config.toml
n_layer = 8
d_model = 768
n_head = 12
n_kv_head = 12
head_dim = 64
d_mlp = 3072
vocab_size = 49299
activation = "geglu"
norm = "rmsnorm"
norm_place = "pre"
norm_eps = 1e-06
positions = "rope"
rope_base = 10000.0
rope_fraction = 1.0
qk_norm = false
attn_scale = 0.125
bias = "none"
tie_embeddings = false
parallel_block = false
init = "uniform"
init_std_qkv = 0.0139
init_std_o = 0.0
init_std_up = 0.0139
init_std_down = 0.0
optimizer = "adamw"
lr = 0.000785
beta1 = 0.9
beta2 = 0.95
weight_decay = 0.47
lr_head = 0.00731
grad_clip = 0.5
warmup_steps = 344
schedule = "wsd"
decay_fraction = 0.62
decay_shape = "linear"
final_lr_fraction = 0.0
batch_tokens = 262144
seq_len = 2048
doc_mask = false
train_tokens = 907500000
steps = 3462
dataset = "wikipedia_en"
MLP neurons of a small language model. Each row is named by its layer, matrix (gate and up: input weights) and neuron, and shows model dimensions 400-527. Each number is 200 + 40 x the weight over its row's rms, rounded and kept within 0 to 999. A neuron's up and down rows have the sign that makes its largest values positive.
After each neuron's rows, "fires on" lists the tokens most often at its 100 highest values on Wikipedia text that the model never trained on. A number after a token or word is its count.

L4.gate2465,208,152,263,267,241,218,163,288,133,137,186,140,195,163,208,159,211,195,240,194,205,223,150,164,158,248,215,217,187,231,195,173,207,174,189,195,241,210,162,184,180,174,142,216,201,170,152,264,171,158,147,185,218,239,184,221,201,164,173,192,200,146,224,193,206,249,274,177,214,187,173,192,141,265,225,111,190,159,246,197,195,206,194,193,157,187,154,207,223,284,194,128,143,204,174,182,217,175,193,174,224,199,201,208,187,106,173,199,197,197,151,162,194,197,215,256,232,167,208,138,240,158,190,179,299,155,194,203
L4.up2465,162,216,255,132,153,243,245,171,264,227,287,251,192,181,292,236,169,182,231,178,205,195,218,223,130,195,211,185,278,212,181,232,143,225,210,213,170,277,257,120,161,264,190,182,179,245,248,172,205,125,174,216,165,248,213,211,206,76,162,219,209,215,262,317,212,177,235,224,195,166,103,139,193,225,243,270,245,242,210,229,181,259,157,194,168,243,181,141,205,131,210,174,241,227,226,203,214,197,149,154,216,182,203,222,228,190,259,227,171,201,200,74,255,172,206,139,199,250,217,222,257,208,207,164,191,201,219,204
fires on: " |" 56, " number" 10, "|" 6, " won" 5, " reached" 4

L4.gate747,201,200,197,242,177,154,123,131,198,223,203,150,214,142,191,209,216,228,210,94,117,105,319,182,150,225,164,172,297,206,132,197,211,203,248,223,227,157,203,190,187,209,170,249,186,197,251,204,254,203,167,118,164,185,280,188,243,208,260,256,165,230,226,184,196,179,216,180,149,133,231,245,181,210,132,230,139,236,269,194,206,146,221,170,153,169,306,208,219,211,241,177,358,208,195,173,183,195,160,239,202,178,124,162,211,183,261,200,273,241,205,182,159,202,175,250,254,201,160,172,193,219,201,138,234,180,218,172
L4.up747,159,169,215,195,264,206,125,179,202,202,185,119,176,137,238,166,235,204,150,197,114,163,225,216,175,256,228,190,200,202,168,247,225,210,217,147,220,264,208,142,201,194,208,232,205,230,196,200,214,239,151,122,184,205,232,171,209,266,175,197,196,207,123,246,160,161,233,209,174,218,151,246,230,153,146,229,201,257,343,156,177,204,155,208,157,180,261,215,214,239,200,167,268,152,205,239,184,201,216,186,233,193,215,252,180,201,174,208,150,193,181,141,241,277,169,263,259,212,174,206,174,216,226,120,296,140,205,188
fires on: " |" 79, "sh" 5, " 13:" 4

L4.gate640,187,210,160,253,265,252,171,169,179,191,248,236,197,154,141,152,84,244,221,233,163,234,188,261,222,228,212,199,216,169,165,199,276,249,280,235,253,118,213,211,190,197,161,262,172,193,210,193,276,242,167,144,209,190,223,196,193,207,180,169,226,146,181,207,225,214,178,289,203,177,198,219,153,152,216,295,177,225,159,199,192,204,267,246,169,219,240,177,252,213,231,168,195,199,142,216,138,225,139,185,225,162,247,197,223,193,179,249,278,225,183,197,172,179,237,241,206,202,196,155,156,182,185,194,197,149,180,214
L4.up640,246,219,225,259,231,272,164,341,206,141,161,124,184,164,222,210,183,244,192,230,175,188,245,197,190,211,139,226,222,233,217,137,216,160,243,306,183,303,208,187,209,159,241,147,158,178,184,209,109,141,243,205,257,155,212,177,132,309,92,187,227,230,209,190,167,97,219,205,178,264,200,225,159,244,223,177,196,158,195,236,204,260,210,216,250,237,186,188,205,195,251,301,149,167,160,175,177,167,257,205,214,116,186,262,221,171,230,170,253,242,203,192,256,256,181,299,222,183,200,189,177,154,231,132,266,163,199,162
fires on: " |" 35, " hosts" 7, " home" 6, " According" 4, " had" 4

L4.gate1324,175,157,153,214,177,239,118,135,223,176,187,135,237,157,193,118,261,162,254,128,212,176,143,161,236,297,131,245,240,208,112,264,202,166,221,190,192,217,133,231,249,223,207,137,240,143,122,233,205,242,167,195,182,225,211,214,181,240,152,242,255,200,213,184,172,233,267,207,162,206,236,182,177,222,199,193,162,211,232,239,199,224,216,184,200,108,155,221,272,198,224,121,159,130,174,173,224,223,232,223,193,196,215,256,227,208,224,186,228,233,223,158,226,227,228,325,204,148,168,142,229,160,124,206,203,165,219,268
L4.up1324,191,224,180,208,171,179,208,191,121,170,245,271,221,132,242,102,192,232,198,126,186,229,159,172,156,254,160,221,232,191,214,165,167,162,224,247,246,195,145,164,221,218,239,242,147,169,158,153,182,219,228,151,154,191,182,196,167,198,217,248,217,222,227,126,189,248,191,191,244,160,138,208,173,233,199,191,259,162,197,191,156,240,187,141,237,256,154,260,232,184,223,181,138,234,200,136,203,211,201,227,158,213,213,235,282,219,228,229,187,217,206,135,197,272,209,195,185,248,199,189,240,226,179,217,171,204,188,165
fires on: " |" 87

L4.gate228,253,232,215,210,187,182,181,186,141,232,213,155,214,238,167,267,208,161,190,224,218,226,208,158,124,129,249,202,190,234,168,200,265,213,161,160,196,209,171,228,258,219,168,229,165,201,154,88,185,181,129,218,154,201,180,164,189,181,215,200,185,222,191,209,164,160,216,234,193,230,271,168,199,232,161,218,106,169,201,174,227,210,196,209,131,198,231,267,137,182,213,255,265,252,229,186,168,139,239,164,222,207,157,153,179,175,147,152,229,126,197,193,118,194,217,213,191,219,220,160,226,178,202,210,205,187,205,198
L4.up228,247,151,175,184,151,184,198,156,119,221,179,226,200,167,154,184,232,201,214,194,208,210,156,165,232,208,235,277,202,242,250,231,232,198,202,223,269,239,161,216,158,201,204,188,132,159,176,169,145,224,180,215,211,186,231,200,173,179,247,167,194,140,206,124,124,160,200,178,169,248,201,315,159,171,126,203,164,201,183,224,194,158,196,143,211,191,178,158,287,160,183,172,169,201,216,268,165,212,211,136,261,184,256,262,184,181,226,252,167,189,221,191,204,244,177,346,221,208,261,195,201,160,225,129,247,173,194,187
fires on: " to" 65, "ers" 5, " who" 4

L4.gate2679,279,180,205,240,284,153,264,183,164,226,290,160,217,177,254,234,138,229,220,202,178,194,209,186,177,229,276,151,259,165,219,138,277,170,198,243,196,204,216,187,219,222,146,129,143,197,176,201,272,158,191,216,204,200,170,146,127,199,190,156,226,200,132,197,283,203,151,224,208,188,196,254,221,207,164,245,157,119,171,165,233,171,155,221,162,271,201,218,157,191,167,197,173,260,217,192,195,187,146,132,214,148,216,120,199,198,166,186,230,131,202,228,196,215,179,183,235,147,243,175,204,139,182,180,157,223,210,267
L4.up2679,253,149,176,248,202,135,230,231,224,151,241,127,194,260,276,167,258,240,179,149,201,276,226,171,195,249,230,142,180,231,249,162,257,246,222,228,256,240,158,187,244,259,111,151,217,143,179,131,233,222,181,293,189,198,147,184,213,204,182,164,130,201,194,199,236,188,159,247,162,207,223,156,199,199,210,255,170,200,157,177,203,206,208,202,196,191,218,228,233,225,267,125,209,193,184,218,245,193,141,187,198,189,232,178,162,156,217,160,250,120,201,213,199,258,183,281,256,263,194,228,144,208,229,266,183,220,234,215
fires on: " which" 35, " that" 8, " who" 4, "č" 4

L4.gate2332,208,158,194,220,220,258,138,212,183,197,173,153,149,188,215,228,234,187,193,221,200,216,228,191,205,220,220,220,178,168,194,222,161,116,137,234,210,205,102,172,178,195,128,201,210,207,298,211,240,210,223,223,176,155,187,254,212,234,215,186,163,143,191,276,168,181,162,248,228,248,156,229,201,184,215,216,253,130,168,269,226,203,140,183,168,190,178,250,170,238,135,218,234,191,223,220,298,177,126,294,129,154,122,297,243,164,224,148,217,211,163,201,215,212,138,88,229,184,102,188,175,134,104,236,178,121,205,253
L4.up2332,191,217,189,171,202,167,208,155,243,193,99,221,193,176,121,184,111,138,178,197,232,277,213,176,171,175,238,140,207,132,148,190,177,215,217,238,241,161,201,155,238,189,293,165,184,263,209,194,200,209,233,188,187,193,191,160,218,151,172,161,160,240,151,207,201,207,254,193,195,210,235,206,186,169,241,204,251,183,258,209,238,179,153,222,211,193,178,162,239,243,157,159,157,283,109,240,279,195,205,268,218,159,242,207,185,225,195,193,204,239,109,113,155,180,171,205,206,322,232,204,198,167,183,244,194,213,231,132
fires on: " 1" 26, " |" 9, " 2" 8, " 3" 6, "-2" 6, " awarded" 5

L4.gate1430,175,262,197,272,229,218,156,176,224,169,138,185,158,225,223,218,208,225,188,171,175,188,160,253,149,216,226,214,199,170,169,186,176,239,188,151,179,169,253,147,183,173,221,173,236,235,197,216,270,272,207,250,178,242,243,171,195,195,192,174,115,146,137,250,255,193,234,215,142,199,223,179,239,156,196,113,195,270,217,191,183,178,213,169,195,203,235,153,203,197,194,148,254,185,201,175,192,208,191,171,229,146,227,215,163,133,189,196,223,210,256,207,216,192,249,131,207,153,185,182,172,181,187,222,247,192,256,172
L4.up1430,166,250,290,230,165,249,237,252,199,274,260,210,53,210,258,164,206,201,158,188,161,194,151,213,166,262,225,219,220,221,188,156,263,216,182,142,148,246,169,188,151,169,230,169,160,166,195,253,273,188,199,217,244,201,207,172,232,219,194,166,153,79,245,227,162,187,174,243,92,213,217,185,198,272,236,203,153,174,187,139,187,217,217,246,155,94,201,168,178,175,257,199,190,168,155,131,227,194,265,201,183,168,182,187,218,181,191,195,188,183,192,192,227,212,143,221,264,224,156,193,259,235,203,180,304,188,279,145
fires on: " |" 48, " high" 6, " up" 4, " set" 4

L4.gate1797,199,172,143,198,221,199,175,178,224,137,233,170,227,167,189,216,302,152,219,220,161,217,277,208,226,222,241,226,247,167,261,160,222,223,186,176,220,185,218,253,197,184,248,269,238,176,143,203,209,241,182,187,205,206,140,251,149,216,200,244,233,194,224,163,200,111,156,120,148,205,140,181,201,160,185,201,206,210,191,194,286,258,274,254,192,276,236,166,218,235,288,143,191,161,269,272,132,282,148,241,244,184,206,246,177,221,183,192,235,290,177,249,206,191,154,191,177,160,237,142,234,145,217,179,281,147,173,241
L4.up1797,177,190,205,169,267,248,80,119,265,208,198,223,263,137,247,138,255,181,175,225,161,252,184,199,233,229,230,208,245,217,175,172,202,222,194,152,246,264,254,206,222,173,109,222,205,196,228,207,208,163,146,122,252,245,109,223,219,253,186,189,199,262,269,206,205,145,157,184,204,259,183,176,235,211,170,142,216,206,191,189,233,236,172,200,170,179,179,215,166,151,226,206,244,196,201,181,146,317,208,214,186,171,147,204,194,198,196,147,217,167,275,172,235,209,254,184,227,223,127,153,215,171,173,172,269,146,231,161
fires on: " and" 34, " |" 23, " to" 15, ";" 6

L4.gate2791,269,149,207,193,155,194,209,226,184,214,213,232,264,108,271,151,259,262,204,209,174,182,178,161,200,182,179,178,211,182,219,215,275,265,216,244,162,131,257,230,163,217,219,203,167,195,181,138,261,189,205,176,243,221,259,171,193,160,189,206,215,184,228,286,208,189,206,192,158,228,199,123,159,155,192,235,150,209,178,147,175,206,172,205,136,288,240,250,198,246,252,112,204,172,161,203,311,206,230,230,199,224,179,219,201,158,249,201,226,189,229,280,205,169,188,216,225,179,185,204,245,153,170,198,220,206,173,252
L4.up2791,244,192,188,253,213,162,207,217,163,166,218,196,197,175,178,179,184,204,166,201,141,180,228,169,225,191,220,251,209,195,179,236,129,136,196,226,271,190,141,81,142,224,141,245,231,202,189,196,209,301,210,228,142,187,199,215,202,239,179,230,168,184,258,199,249,78,162,201,226,250,216,214,219,220,159,233,177,219,188,258,185,201,235,95,186,194,186,157,199,223,118,192,237,168,212,147,220,196,218,190,247,183,232,234,292,190,205,218,139,181,183,233,261,175,224,233,134,173,244,181,157,244,236,99,214,172,261,218
fires on: " |" 37, ")" 13, ");" 6

L4.gate1006,173,145,294,235,228,228,204,167,260,245,105,121,130,245,212,263,249,203,162,252,151,170,190,223,117,149,240,208,203,238,164,247,203,197,188,203,214,209,253,219,168,219,189,163,173,216,215,113,213,199,169,276,233,243,182,202,194,124,121,208,234,166,236,241,211,189,218,194,195,223,199,135,287,215,216,195,173,130,193,165,241,160,221,260,216,121,227,196,175,124,245,175,265,226,137,205,242,123,238,193,223,138,174,170,155,147,147,167,149,148,156,250,220,183,148,272,225,219,201,164,174,226,150,90,171,223,184,239
L4.up1006,192,133,236,151,175,215,172,256,293,198,234,175,180,242,171,201,209,239,213,228,217,194,232,232,182,205,209,166,171,174,174,222,242,247,189,194,246,257,169,213,253,206,162,183,217,162,213,130,205,211,210,233,205,168,168,167,175,185,200,115,234,187,198,208,181,217,244,298,208,244,199,252,261,228,243,200,210,161,198,255,224,151,208,178,231,201,254,270,222,202,213,248,224,212,177,242,198,250,216,198,198,161,95,134,143,211,173,168,155,151,157,177,185,215,176,183,158,261,246,182,174,222,208,115,220,209,232,188
fires on: "-" 24, " –" 13, " players" 6, " to" 5, " Games" 4

L4.gate2787,247,212,201,228,178,183,234,166,275,151,187,188,196,193,252,193,178,245,268,155,189,195,228,135,181,230,163,155,271,205,131,185,165,251,229,218,101,145,178,153,177,189,307,218,186,191,236,168,268,239,113,186,175,261,173,241,219,188,139,221,161,144,182,196,243,173,178,206,231,131,183,188,238,196,162,247,150,187,157,154,163,149,180,243,189,217,264,166,201,173,236,214,208,246,194,220,180,243,202,159,168,130,216,253,235,147,257,205,228,168,193,190,210,252,234,148,184,220,144,166,194,176,155,146,278,194,116,225
L4.up2787,228,159,214,218,209,197,117,208,111,145,173,195,255,186,168,183,219,155,215,247,172,165,229,231,150,215,196,231,159,163,149,215,197,272,249,225,280,210,220,173,203,193,137,211,145,166,147,226,156,180,186,243,148,240,254,182,201,226,187,226,240,201,174,231,222,212,244,230,172,184,168,205,215,177,167,161,218,182,201,191,224,134,248,162,202,166,212,236,191,197,224,197,180,237,253,157,196,263,232,237,264,173,162,225,209,144,166,156,172,266,281,205,231,205,207,151,111,239,207,191,257,153,131,193,246,251,212,196
fires on: " |" 67, " 26;" 7, ";" 6, " Order" 6